python train.py --num_hidden_layers=13 --hidden_size=256 --num_attention_heads=4 --num_key_value_heads=4 --head_dim=64 --intermediate_size=768 --vocab_size=8192 --hidden_act="gelu" --norm="layernorm" --norm_place="pre" --norm_eps=1e-05 --positions="learned" --qk_norm=false --attn_scale=0.125 --bias="none" --tie_word_embeddings=true --parallel_block=false --init="normal" --init_std_qkv=0.0477 --init_std_o=0.0477 --init_std_up=0.0477 --init_std_down=0.0276 --optimizer="adamw" --learning_rate=0.00132 --beta1=0.9 --beta2=0.95 --weight_decay=0.054 --lr_head=0.00705 --max_grad_norm=1.0 --warmup_steps=496 --schedule="cos" --final_lr_fraction=0.0 --batch_tokens=32768 --max_seq_len=256 --doc_mask=true --z_loss=1e-05 --train_tokens=278200000 --max_steps=8490 --dataset="wikipedia_en"
MLP neurons of a small language model. Each row is named by its layer, matrix (down: output weights) and neuron, and shows model dimensions 0-255. Each number is 500 + 25 x the weight over its row's rms, rounded and kept within 0 to 999. Numbers have three digits each.
After each neuron's rows, "fires before" lists the tokens most often just after its 100 highest values on Wikipedia text that the model never trained on.

L2.down189:483460521499546532512487493506497501483498523517489469507517543504501469505465487475515509518460471484524472554489504474518528453523493492464534501499445496517490518476475497503551535469482419509495514504493485508483505482463525498457489516516504514501509478509502458554480497511536474497499518512504524537430506467510500529530507543489499451495467500525553532484481495512493483492493494512523493458524512494525548501500528526516478475478472521490518459462537514497523517489523530487507474507511473537472502529476507510525520447516472478511475526491490547543513491529477503474481463525515534495557487520515551516542513499539503510522488545449506505488477499514491510453496453530535485485509475536492460472517510513444518480513466532494520482512506497507452509478507511
fires before: "-", "\n", "|"

L8.down538:471490503520467504505526527510501543462538498474492466514513467509493512489456457526460490480516526527518565519482499502458551489560530503531489497533532489481500512487470502516509489511465457459511491513500508539496521539457478490516548535498510452468461513464487503536505471512516511495511520498486519509499526513514519486519490548523496542494511482488495495474506525526490507476508486544509485516528549499533524554485447476528518481523594460505517447462512544484507522491465507534490474507476500468447524487536529541510466478486480451463496513501519501464465510534529470470518520517487529482490496501470506517513462508492472511515512508501486489483488491505506526479489481472475490468508500463515477499515509515515433492504476501536492529496524510502468483479525494
fires before: " |", "',", ";"

L2.down161:480492464524477521491508466477518464536474504456487507513497464467504521511452506496524543477536487495520521499507516529524483508524519501481495461517555486539493513456501553488474510497495547471485486494469479548473498531524523516504504479485501472484481479476509496484493491472568483478523457518513485510519516513501449473461440504543500497476531507517509489463498511527482532480460522509517504466530530499474489467450480555465511547547547517501491514469501524522552537526443484483505506472478515527531476526481486469523488524496498494464487502529515490492480501521484533492488521527515499523486521478477482490495520512506471491460478510512494470533510492553500454514547521504482523490527487432466490536519514508481498476503507500502463479516514521463481496557510528
fires before: " |", ".9", ".5", "ots", "4", " ft"

L2.down639:501482528527474492526501522512510441469530496516502472472504500517506496508447530494454481512497500514510500497493486473528550473500535457498576500484507530489522509495517502500473507533531467491499516509520515535513514500477509453469493487515504491471523503495508448482495534500499508480531493489471458483570499552506531495515460508520498521474520546520474497450491462485490493500503538516494496504492489500547497500443462467472542468507533526494537474500546502490532550476492505529462503502477482534491519491480498480501480480519499500476490477471528494490479505502485546517514535458524489470497515536507486483506507451435516544483517490490468482480511520503512514483555443471470546480501536481513471572453529471500500477507523545531480508474496489509511516506490509
fires before: " |", ".00"

L4.down540:499482527519484490497529521521529468468487487558498500507496515510515474500478540470489479542538531503512518495477516492471514485475521489505490483519459493504504479492473529467455494484527519541496508511471496491537462515517526553517507490481503509500498495497470446486492526493504533482503487496462471477545502473480482495490585549494514488510499522477514515483520520477521481452524495515491451526475515468526471525492478473524516506512483483511484494477506554478500526508542488484468487463491537522494463474475519508491505493545515451508507463514465444478531466445491512556458546490537473524517517521500554482509540484512529518484516506492492516517508498456501460455516492544472498500499526509532496508522523483497507480482499495547466488459524486448463524458459522
fires before: "\n", "ig", "on"

L8.down53:512483498544522446534504533496475509476487532487495506497468502484527498478519530493505509476488488486544513482515462519488502501531498493479545493527496455477523502518460533462458522529478505510439503474505495510498474472540491498508488459509532509453519475534501526478519504502521475503494537511513490494548511488519501511524484466504536491476460472492479546538531461488518511463479531486482497484518500481519490385489490515502514506514469497468545477491515517498537469489468513491496507497459460515477491495468454495510478537486432487461491534512543516489545496510501485479519514492512504485476483483524501530501548503505507513507514494498495458469515498491526497483532463530494510472506469522548475524488530503548507465539536512500543476501462452482458502489453518
fires before: "\n", " The"

L3.down742:525498470505507541490485542528528486462499524502487489562488531498501501459480526503483529480495508459486463517504492503511521480484492481497529471499482487518512479536536482501506510503499415509454503504499517497497513469450483459482496501501523568470503489512532457553485527508504480502467507517490506503508514476509465478514473543536504498499467489482509515433450489491510486506497518503505497505499477473498551489489486544555510530508461511495514493524497472460513472556487491532542483488497524545482530494471535499459483505504500501514502545498489559510522543519488490479534501459465543486487462517487530538498544527480495475527456537465492486481511494481471481454489517531472487522511479527488505531507506477438524483549512488506483502541462480509527517502525501
fires before: " |", "\n", " —"

L6.down508:515468496512485498512505569506511526455482506514486487556507494504477556474437526499527535490537487490484481450508467501499486504523451528509523482490501488534499493473501504509507530530450483497457504498520511512484497484455492493475499524503564524473526503459507519499480520510495463479512509470510527530472515503488513506503501491542537500493485513513517531524487472499562473497475503495527521539522492485467526487493501514524517508449492472490534487492471450516498537516506476477470502477481506483495489480480476494463488511543482508491486529528509449522531501506487536511485553476503527461482497481518536518554575468509506471487489508446492497463462502458446534511518468508461518520487522487474465504511517458474481521529507454497497450512490479494533504494549507
fires before: "\n", " —", " "

L2.down546:515515502502507529510518505479525474531498473507549457526512545481549510530528506510509456490497504507504457521462488512516482493497539459491491494536509482514541478491499483488455474441491487517518497468516492525512480470475519445480487507482512498498480513503515506478452492501486535567454535504479494521473514561503481488510540483512496466506505528496533504511484504506482532524507495533466481552532474461510514493552511499494495505501495473517513500492517523494511492483517522466491521510473504496482509489526524479498498492488508519522510539492521491495546517552495527502551473505491480468566482522499504463545466535482492467493484493542520472520446465490467455451491563479520430513499486516455510448489528507468485468491493524487537443504505503470502514492519489
fires before: " |", "."

L3.down164:523508512549496511494533530510503478514467551497491469515509501516491512476447498484487460448529546504513476485502480484507514504468489465491519483530476485506499479521489555511485540525514449522551483486503555503522505464520480528509507492549540553532482445495502471553532550497502491521524470518491506499468529497482510483557465559541527486485501530495546521502499469537495475494496508503508486562505484505521499473492531487545549516479488498496489521501521474499490502516496504490455517489504505516444507544495542478484496471520490512516497495474455505494536517508459491508528490480509522501493502491494504523540481466535499525488491514511450443487477493465538494484492512530504484509468472512497521456514535471471536473517490470495470475512465477454483467526499494
fires before: " |", "\n", " —"

L2.down184:506411495515541488495486516518498536466510506525521502488513494484482477513487484459508465508559459485486480530551505466525486484476557497511511508511506514479499435514499462504527475513497468504494489503536534520483494489496511451486505452476507501476507511465536490482457478500468507493492530523472443544483521502497492526512521469493489493502479509520494523517530539498531472524537490533464536526526524493556495454556469482492499504494470480551501483488525537520483459484532499503452542511501519546487463523498497498496498517534543457525496522498464537460496497536550493499482479518491508503493489525492466520521504524504470478481510520478482519515479521480492511461479529495545483491515529544465522514501477469489515501478483521510569509513471473504525488510487467
fires before: " |", "\n"

L4.down158:493543471499473507511507500509476464535501492492532478477523476541472524504497525454509516500502499508522477464519548555557490548509503497508501503451539486493512494510484505541497506516515515477516467508477549534505500509466517534485513527493451490523520486524492484463477474480489471506537466468479454443497499544464518460456486503536495507515528516486491501468475513499493500494459496519502470526517540527500468448518457469497500495484499469459453463502497538485526496506549464490450521492498510508530504526517499450489557522501512494513516474478502501489507496502519513496488511456497500470471465500509440462491492508441498530534495457553459505501459495533488494532504493520492507501510502509483540499514551487540520481508488495507467532443517486518508508496462488
fires before: "\n", " by", " ", " by:", " the", "D"

L5.down448:465495534490524520502510498499484496529524470491496468516468467478499520592500499493468494523482489552506521479512522497493537549519471473508518519522491508464517521465490506516489501550519490482507497472519504486497523509486509486502521514509538520535503540460465550525516513475488496470502485502504510476487510523531519507518502495515476536509532499476533514456471494462492505526464518529475549476546467482485477473463495509493478495494505526553527486502514460488499510461510471507502449528475478493481520502452553521522496502513465518500502514484500495498535521522473502495522497423460511464493487497540532473487524484576487461522510537487470483521474459497485539522508476494530494537469473503471516498519543497524461463484528497502513488514515516499487536507562440
fires before: " |", "aw", "ition", "s)"

L8.down512:503518477520480512522501516498524504466495484571519493547489471486473546503486483493514477502457478471511488499519519517491517472458499463465475473496475511535502500503515533461480503539444471474460494517531514514489475459473465483523491490487533507517502519544517511501521500526466480502509454486495509487510485549478479514470513481518499522502500481475543511637490496510512492516467516514527504500519474490510453450509512479490517513513497496484560480528484494498486512538491485522478500516526526462497498485502516472498495481526502512519473515520489489503522515511447516514523480479484516453497503497472460476522457507540499509479500490515449523485461521495529532506507506494517518522490555539497453508536537504495527502530520462513466469520483446528473538515469500
fires before: "\n", " the"

L8.down248:525527490513465524546495503517500487530488495473557483512510518493527509467480516484486510490472469476467503501496486504534505450516458508445508492531490475506483493504558548484511501511524456489477476499495483514560497472468450499509495490519526489514524484485491513474542537477492457488512514489481486498529515485484474492528480485505532480521506500471461536582473553515511476499471485512479455484506508471491510477512534492483502529503450466447560504507473496531550507476506508536494450529459500563494498519476460519545549482492505499480488515517506511491498499549525516506490485504512478533497521484488459503512495528485485523479520537494500499466510499496529549516523506490512524485494479567527474495537500494457537493482511496517482489518523537460512506491562495
fires before: "\n", " The", "."

L3.down355:545483482522494471479541520504519482511491509508463468511505462492463514497441520521477508470513515429502512467456482459510523461490467489489542515562430438519510504488482484511492549518525504509511490471514524521540525464480488492468498475488509546504484499550553469522529498504516465478521508522520533520513508507497460528533489556544504501527473530473498523440487490501545486505500507513530506541500510480528530470481481521498500547503495501511511507555552493491484476527491518509480502502483511540472527509432532514496479491522502505509518495513497496510558523457510519497511495500458507504526482525466501528496518466492480513460507496484484455492521468529492473463522498514493503520501488536506507473475498446474524511502529495489481484521482500477516508524482463
fires before: " |", " —", "\n", " ", " 12", " 0"

L3.down338:492541531505466480467534512470514497505460503576522522535541500537522509448488486490524519484491476499475473523503520511486520524521527487521520495501509502535492534479516478445531484531505453488525512497530455504482544544468486508452482494510553482509447497495492488515519454461473487492480494543470497524493473482512502493466518525519475503489502500524505477495501497466502514518522500515474469517486480478466469558545437517481491498461512484508521471453531501510505502468493457526493500520472498513482492515515522492486524469518514496513511517468512507544519448567474493500527481496478499506495499483497483519510508507503469490507514485525450469547528513448480493463523510495536463475529574513491472523493500477507502512501492466502509517474540540494453508495451508
fires before: " |", ".", " The", " USA", " B"

L4.down614:483452480515505550497452533497501527509500526503511494481504493486474494469495522462498530490490572478514511463496501494515475521519478542482494488547491450485540492453496508482531501508513496505512495519487532502540519527453479508465488500489528503481486535542491499560460519486510457493503489495556479524491488493451501465535491474512544523472454503477529513513521497481511484500512494483509524512484469490497539423517502531489492553533478482450539495494494459480491492505547460495467523486504510507470466508499539471489476489511485507495539492486504497541468509493493538503491499449502539496471521506467534523482511452518510468453510466530478510489507457494486497445480513512521463520516500501521530491502444483546517476531506502509513464526468504506522495499552473
fires before: "\n", " The", " ", " In"

L3.down573:558463486490510514491476513519504480502521508537489469518502479494470504472414511476482469463501525507503493454528506467488510496527499510502483462495474469548536483490546474542514532468502499503508518479499502518485514499480492498451504468535505511502522516498522532481448524475557520516525529500495468522488513493498437488529438556490515523490495519522509480488478522489521476523527541501524505500505507528507509518485554484522537506532501508553533501474532499530493503556487502492473547491484522510467489539484546501526507459481544491541492542525476527527531487456497525501508483482468515483494508515474490522468481477477482489455522516506462491481462491485469511505497516525534450530508468532474498529477475537477498504497513487496486464471480477477514482496532443
fires before: " |", " —", "\n", " 12"

L2.down22:481542485483508469546523476477485522471530519515435476524495486488414480546512527496542550498471518539482435468493498450492533502468523493492502444500486544492497491515514568489499503474478480489518484531497514518482510487474521508493543472520449529486491504509496512502472472504544530482497485499494521480465531493491518461456464504530479510524506465514507486460494478489499512475488483512516522493464459481478483506471487478525520477529573505479483498483480534494477531514483463540466518465482512478455546517493570482492499463517497483517516514500553511505473466493490497513511463529511485487524448494470490479470529472509483471473456495502492523528474456485484504486509485468478523536495475497476496514475512530492497504492523488518491512519481502490510496503479488
fires before: " |", ".9", "'", "',", ".4", ".8"

L2.down667:554476490507492488504502514445454520483469490515507488470484512492512487533477473490458491503509501507459476499480507490479471478528524551496468514464499542486497502472491524544552477474500522502503555514508525516474501522494515528454483487501479436471496477523462490521532498525474490488522466507504504529446534515487509468511466495516469498478502537513522459486478487515482494467492520508482498507522521482514533470546524459493491557540509514469510456490513553491491473551511470518508502517489501452469540496544484507512515466517478506500523511506472511517483446517506478503505548509484488505500506531488510507511489484522438498522487481510499504458513489507475491491484577452495484471559496473508485518507472457516464502488468526561518466527495467508520498519511540
fires before: " |"

L5.down358:490523509541518525506498513501479485485478491524522501496505555493498499479476468460503518472488538502499460503488476490573474458479529501491512503488476506512474441457463519505520461473522459554497513510498503525537503476517537465485530512493524521516504449462547522494496530484464453496479495478481502532468546455505485488489498554535518497506512537483518548560489507500456496508459493529490515492543469515460531538528525509547531511465476498487493532460497494511562483503538503466497502487476543457473461510484484493490488489521471510533471516514520463494535526503526478546493523531522522513507511512510501468507546489484495508492530509479478468489531512486453494496501505496509506542489507483491567486486491492495507489537471487492477497459502487495514491489490448
fires before: "-", "\n", "|"

L3.down257:508486518488504494487482508457507487516466484545531509509508530533505521480511529493514550453489475499523516510492519509479491472484514489536481476512492494490529462508548512480470519472510525492477482488462488493534494458502532490500483533481548495497488515522519533454458533514520498556487502511470499504480525513526474508502473547530500502461501490509530458486525481449469529512469519478531525517501483478495537531542510555539478486489484512515481462523475519486526502493494561513486515537488519474503496515510512513491493497501516525505510487494464521455509494500474489568501453458478476527461482476492480436541494504462490413532492531508502478457489544508493514476490493506541466503454478516485502514494501520436511467527465502489503478541485510481526467470531506
fires before: " |", "\n", " "

L3.down750:482476525482498516530494488530524474486457525483497489509519529473540510476497508479496518478505506431496506469506462454518528459501535554469544467508470528509467532515477485492504495495536459540559494467537501506584519531480529527513482505505538529503526471483517498507506552503503497511494471491421500492495535490474499498495483473508470506496447496493558503473503486528450519466476486527515518499488519486494541494511548494532492491490450498525517520445539514535526501492496502485496534498509488495508545519529503498520467495495445528523457438509471515526560479469493519500494524526455468504458488502484506508531491511488519489512471525508493489488482481485499495508502516486477495493508502527519526467550501507493497516529518499484483460501540490503489477491538487
fires before: "\n", "|", " |", "-", "|---|---|---|---|---|", "|---|---|---|---|---|---|"

L2.down747:479470468524507544474516513468517489528480481508514503534468504505513461476478502498498475448507478458457481482518501496472464492510505510525491470475510581529463500531489478501513493497514485549499501507489496523489507544545527520487507484512536493524461472511517505487523494509482490509511492529523532514473523491487476510523502572464478520524473526491558505502498518524517526511500441519478499485511475466482430516519486495516492484505490547486471512458502539495525517506526469534505521461481516494535502466566505522456501491501452503443524555501547488484472492547510494478497496518486535516473510554500493480497490502529488471534506485488501509529486502482495505528480519503507439483551451516466508529458503485489475503511461522539523488503548528485477506506500488
fires before: " |", " -", "-1"

L3.down622:479470523483499541529498507511492471483482534570510492479529552444519535422483487517456502465481512486521499519522483493512484451509519536486499464500497493507504481529536504524506491513520476536532542507477512519537508526457509468470482493551543512461547458536537484537500503494489499480484531503481507504456537467506471515486481506492494504496480534513523487482455506516493466519498497524483528514500492511527505517544503533530473506490429481497503479512507494485513441537512487516476496501485503507484498481516449517523512478499488518497458553458511479521507501508481503495505573493478532499476502514513529458534485500437532512503491485496482455475506486496502483524501530503485445499494495525515509509471501450475559500514503536467527465502517486513512497519512473
fires before: "\n", "-", "The", "==="

L3.down705:495533502509509471501460491494529497532464506516519493492483442473473485489504526488514531475474543468510462480480522502522544525476495522502517540485529527537506478471431489510504506451468527500476490537511544470518472544468519506512517536511538474495481507518474493502470503505498510506525486487519503502512493486482550475489472490483479494494484509492516485523504486506504526499486501472529479495491475523484485527503502490509525475472469489493497505463530500468520592479439506485445495523520534485511500456498505523493523516522534514486499522538462530525508524567491496518458523445471508519490507512496497487529527531490517497551506474487524461457491494542482508506487466520477520463488496520528556474478500535543513479516518462497511562460531518504530552494523517
fires before: " not", " to", "pped", " into", " on"

L8.down738:506558501471509497554492497530480476518489503529476513495512482431529490469520508476472515495506491481490527520504482493533501494450518507437510513492481488500570521470507504482483433528485488497509549449500561517534516454539486456501513492527504486520492421526513484505474501498499508452494539493515537459490490477498500499502508507498479501478523486501504500501487552466486517497487510506489492506537484535521472520551503480501458505527441510510501489508536488493549474512537515503501537480494500521525502479422513487537496522493516504463467486476496519478524501497542458456483502512500464458526468456515531520495506505515502507536478495503451507469508502503523509503527504496525504502461481510536482518467555493467496523493488476508487490511501506450538531527503489
fires before: "\n", " by", " "

L3.down469:453468514479518509499496490534544520533485508532529483513514484550513482530504502482468512489494503497462459503492460476496466467501518452546508480525535505510548501496481469471486464536515460545522499495513491554517544511547509496497494484510466458504501543523527448527479501505513505497528429482510504494512499485497504537492449498529463485502534516524458514451525533476512536505504521473492471511522477497499517480505489513510517541499483492504467510524474513527520515503489503515471544507495527498496497451488457504461465499475518552505500502473522515480510483526517535455510490506501459484504516474485470454497484482483507507477483494528509464557479517504566500463521521514493491512486524495528495477505494506481538492517571512546481479504490479483524554505452457
fires before: " |", "ani", "es.", ".9", "out"

L6.down557:479452468537518492538475511489495542497470511505548490536497482502465489500479533508495509475510510500522502463500487492488547498487494490477513483552495497528545496457497520481512528528426499489490463483495489503507498478481469485473513503540525526443543535498489547526469533504527471526530529489539457494487522502547503482479440475484516529536504504454503513534468484515498511507468517530532494505477465495457503453500489472485489477513447474463547507506462475464517506519491494505500502473466500517522468516526473469503513512503474500541483532512490516542527468514510507503512509496521544492505513494521457502504512474480500494436497532514504495457493470495502538494565538532489485535527469536511487478521471522491513510542488499498489476530433488470477499495509519
fires before: "\n", " The", " He"

L2.down501:497495486494482514466470518475493473466470486523477456510558490477475496473462513506463529473510508495516487481513483469514478480524509484482513466526471496473473503513507532507530506519482487495514475493535490530489548498449477490452531486493512508510473482530544484517521456476526490469492498541415509513502447490493530485491485484563524517501529476525486494441477486515512524502489505526486506514488506476477529497507512484503488519524522515485465483526500541460509525508516480509490525536511449547491568491489528476477497435461483479515498525502472551511504477531514483510494504536484500520502518524475519498520549429529497501456512528515493452486551488485526506480532492505493486501483487538483461500476527518461479502518491521518522499536520522489545537541504476
fires before: " |", " W;", " D", "\n", " —"

L6.down203:523458485557508487575502494505474505528474504550515493558523534512517502524476554487505492502543503526505481492516456518501530529502506475490553478533525508508523485465454535484484497471491482514483502504526467535515480514495476515492549513498489546545490513505489515507493548503521490511534487490509520531459471470536489484474482483524487521486508531458501531546509491491484468514477534535507502508473500535460486458561520459480464490516439515496506493482458502467538511525488508497505475459487487457482485479504466464529535492540434486500531513519497513485478524516512489513513531461540516476474498541483488477493509483474510497445494497502475544501498491490473525492509502539504490496491490488541519472527471517530471465517514490469486481496450508459500503483488496
fires before: "\n"

L2.down449:532472470498518522498499456526540506479503535511473454489484545530522502581515505507487488493511513513534466560457502506494544468487531485477484485464506475543481461508497499525498493472489508506489513485460505443545514451514494517485472534495473501498547514487483493503510513459525490536520518485500513517516479454478471515508498500504491542493484527468533519469530527478451483543485471538502458509485510502540492503537515488550497485493488478473508513482514484473465496509521528476498517511489519529465498491504495509471559456487520517542481501470498491518517507438499496495496488500524476506512514552511475541498505476533501540448481540500475521489505474497481502517478456502500515461538547541551542503491454518494488488504504497514520491492521452462492527474485481
fires before: "\n", " by:", " by", "==", " details"

L2.down589:474496505510508519481469504521516529502515510513479510479471523507496529490481530469451538480528474467539505484455491482484534518462514481484530513527502484540522486491491521489537564495482455509512466507530482489495509486490484478498513514495480535498523522443479460496492485507561495508514483483529474510498478541480468558479480484511475492482488472449527502499473465503509487499514475527533474505468512533487507492560447497471489505532428494476547512483506445531484497501529558494470489513512523486460492514543527490531502507532473497519526496475532527512512463535501508485519467519484535485494529536443496520485537529486528411483477509510472526491483502465506501503485533471543482517509513541526530502485482525490514482497484554488531501523498510496501496486519505
fires before: "\n", " The", " He", " On"

L2.down223:463501524499507499497472543514472510479511484477512481485521517493512517468446510429419535528499508479548507538490493468514523475488499473476546504479504491541508517461497532472526507482449445492519452525515517477535536497501460489504515507492532536506519485465496459487496495495523471473469476490523462497515515503481524555498486509488530496489474453451512487519483458501499486468498489517528484534457520521511517498511485436479479481470480488461512513520509480546497512490535506493479535520499530502463491516490505511510534504511467476491514486470471519487515500502498516464466513532506540481473475539460473545505529527510493477485526519442488534525505428521489506527503479481516479513488500503493556524486531512502526495494474538477537519486481493490480506494550505
fires before: "\n", " The", " In", " It", " She"

L3.down713:516477473545485456523498466499553508461497511585475538506509519499533507483496468518503499525485495489517503511520490508461486533505554502478528506550491512476503464490494520506468518473496479526525502518526535490517510524556502507480478487505464514447478463479518515496483521499500458488498520524502494496508536520473493537485541515520427455528444538527460546474480517454491442496477492503493500513515475494505481518476495476560480494512463507504508526465547490518531497505511523482522493490521517505497516498476490519488495475507467486486529520482485464507527513509518487495516538435519527512492512540438506504510549542482514489478482550513499506521515499460510498502496506474478462502464453502517489523514489474512485465492513517458454458503530510506525507504480464
fires before: "\n"

L2.down686:457507513557495497511523503514562510494481528502490452487512559513525505452497515472457494496497520483470468510465458498514506495489471493490541499521473479535497482452502491499512508466511460512505508474499470465529514468461490498493494498541516512502505502476486453485518534491514471486498480487497487533472490512506508516531501514522530516479460500422548528478478501537536495515483489522525496484524473547483525523537502517545457481467453474449502476493516486514505477488491538481491513458518509520490510509486535510532495420502471503498477502462482507531513490523492488497521500525479517518513466502486508526491510558467523473470517556515511492500475514470509460472518529483536464480494441539520498455483485493550504477518503525500483463530541517477483480517531502
fires before: "\n", "|", " -", " He", " In", " The"

L5.down494:480482494542469518534518516503494497462459559504558472528493533508490501477445498482504536506502489481523497477493470480544530490504494479544507475560512491549515473473497539497531479502496455508485510472502497500522542494515501520515506507507555527485469545486521549526486517488477500499516448483512488548477500505470482521511477526528536528458464531500516491543467474514512531488471486540528503496501472485507529467471520471535481459517473481470523517499519517482544506529515532496520542461466517474462469510481486500539473487487473505532483532519511474481560498495478498512504462506510567477488500482484474494509518511505507484501506499469488468484487450483521541518500524504509469537497531529518501464557474483468515508513455492476469451506497506491479486486513502
fires before: "-", "\n", "|", "2."

L3.down226:450497531530511522539493525493484510497442534486510501478496490490531495461517509487474535473496531502508515513448518448494485505457508524514516482531514543511491506475497532478448485500515441465510493474531522497503535524523565530534478534518508490497505502508504483531507528475475492532540465450468527486491522496503519563476460519485517490493480464489517514457516521515461512497486532505484525501490484506501481511483483520506429488475449489488478527530499487517546488507496566523529529451487491514488511514465513492536464511494482518496491454486520512543539450500508562530530538492483492530470479519500507460493505500477479487475494515499496496559475520497491497494487519488515489507488475496533522462545539498499488498515479482488465456513494528469472472487503462
fires before: "-", "\n", "|"

L2.down424:515483551480475501499493520493498455514476525531500568520537479461549460480493494514464557497518483479506491489523438464492551508478502511526544484510508528508517503496505532494470533511496504523507501498498522497482507507508522520498517512563516491514502450527558486478481461503573457485458471488502518466510492534527491497514464533501479519500490512487485529524498526474491486495486507476524538482511501467508524499514486535529510492495523472519497520563504504507543499448448476520447526509513498522469505485467492498511484475490501503465494463485530544488493517477481481490524456522487457500500489518475494501507526514456501502498517471496466453478528512509509482512485526490497476476472496494480421514489505502484464526543495521532495488522586506464520495512497500
fires before: " to", " by", " in", " on", " a", " up"

L8.down105:545541530544511511496508481529476490508472461478496515522520494516476505517516506497502471505504537504495535459520499522477518524491525537491517496511504494437524475415506465483493514494526528496536496516525513530445496485451507458497505506497461467489491473512477494492511469555466491466500529515522510508497508485457523499523504510490484487512511523475437444497538509505547503479529499482472513462530506517552465506506476504527435513501511498534493496510482490497494525549507515503499486479487548473513504512503460510495502500473441489477518471504503451485504462473436521522467513479529535501522499501486491522508460541491506500581490519462511469506472494496491507504525459476520483529483546524477472466511526515524509539505490486476481512512484477464477500502483463
fires before: "\n", " by", " to", " in", " with"

L6.down758:480470522519487523541512500527527484478495576504520511521523552507499521516501511501501536435498514476503491513485492488527534499530481506463521478531531511543499481484491488468477470493541471496486541499517502480536546505535517533520510496511533481498498451485475527539480512505501482521525481465503468508493474474471513502547454545506481505496492523493499519464467489491480519475489447533460476526527491489459573501507506517530470528530474506495514491524532507503548512504524501507491498469476508453471535508495476548544475476522406502549495514505504488490495461509461498491520536476482503514477515501504502478518511495499505473501468499515479525483472508458500534512498507531528472514513477534495502514480522506503526482541451488531481444538491457514486485499542489
fires before: "\n"

L8.down92:495506489536521523514479503514496467482498486500492505521465494486525475486500517505469518504501536533498492503527499496505512480507477534531520508472508497513537460481512520472524478576503475563451507477497479514515484534462523473519518489473560508512469483518521530507496488443505503531501519496492515524520503508518460481507504532485519499446485501463443501537497519495493481478440490530498538540478537531487485489488508461452521490468510467446492506553468511493508483477517498499518458515461509545500529488471493496491497492519467499491461483446548516439478525476513512503504492497550525479499532480492499494546527467493529507502489471554479473499513513461530473510495529501467510492474464481510518537538491490498507503504526498508517478572480532524495477561497464
fires before: "\n", " /"

L6.down756:468498494532463503485503494499475473488517531478513547526511489472472511477438513512521488494495562520515493497479503481520540461468535524507482500503526539522507511527506530494504506458475515454498500502544539548523485484529529478493474473484505495511507515501498557516494528520506468516514510501491502519517494510496487490494500508448485515510487528524524499527463490509464492498486455545500447548542529495441517555492501466570515496500458520475523489505532496500493480475516531451494497528550509500486529528491494469531480492505468516548461476477502474516513513509551479509469487495481484514499514500500482474504522545487490511510516509461455513497498481487480487508482469478519487485464547513508521473488500497474579512471514458494425457539501467484520521501518511
fires before: "\n", "y."

L2.down111:449419513487469532488531473489518486514507459539517496486513474473484492506529512540486485529454478515555475434486522484455499483506518530488487519548511497527483497500456543484506524458498496516498424482544529517502498503479469489476507456480540504500510505532484481484487467523518471484467508489515500496527513539491487498493424447496492480498425520480515505495476486485485526528525535514479479473509521484466534508480473558479503452535478513516523485474512532482481503491490509510485508547545523536500503517468448487545495509541518511491525518521545505509510480467517502465490496513526517487463517515503519502498464468499489496521511509519510508493490468477498489488527505513440474483472505536499487478524468520512517495471497474519511496500490487486495535523472479
fires before: " to", " on", " in", " a", " as", " for"

L3.down316:460464448525483480548522493508498533523522502547506499478513487559549510486511498483480459499468493446525479522490506523490471507484550507483510528467510511486493501479518498517492557486556493508474519500513489520522494505523462517484521453537510539526523544504479506499521507498522506502526533496488504505510514472484498526511455488509469493507480491514466534474489504505505452477495472464479437525506509495520508482500483496516472498525468529517502492458495426513525491512516538519490453543493493482492515493488536541497495456476489493530526498502464425545517517451538465447486492442485498513475488503512492548528545542481510484459511501511507513486539490520504504483530482502508489471465480538525455505516529510487525496552487500507493493476474474504491526486517528
fires before: "\n", " |"

L5.down175:534472519505490525512483545503553504450501487479461481501500492528487477476503505496500544457468554512505520503471461524501521484513531520464501510564477523502469460511517502516481480475518472499495531560503491504524525511489510499463509481477541556521515483521525468516504509469463486458526466493564501526467527476517496505520481533494499490463495508516503497493544495498493480479477494523515469489513477479478532507486483487534533511519551517473516521489511448490508491512497512482541526509529470503486459472456512472531504512562479531517493449494513442522519487508537491488552507482509519529534515541466540488514465488479537468495500526486494521510456478477469512490497504517485479476489491512492515519543512463450529522508457505495471466475510490479475504498558469
fires before: "\n", "-", "°N", "°W"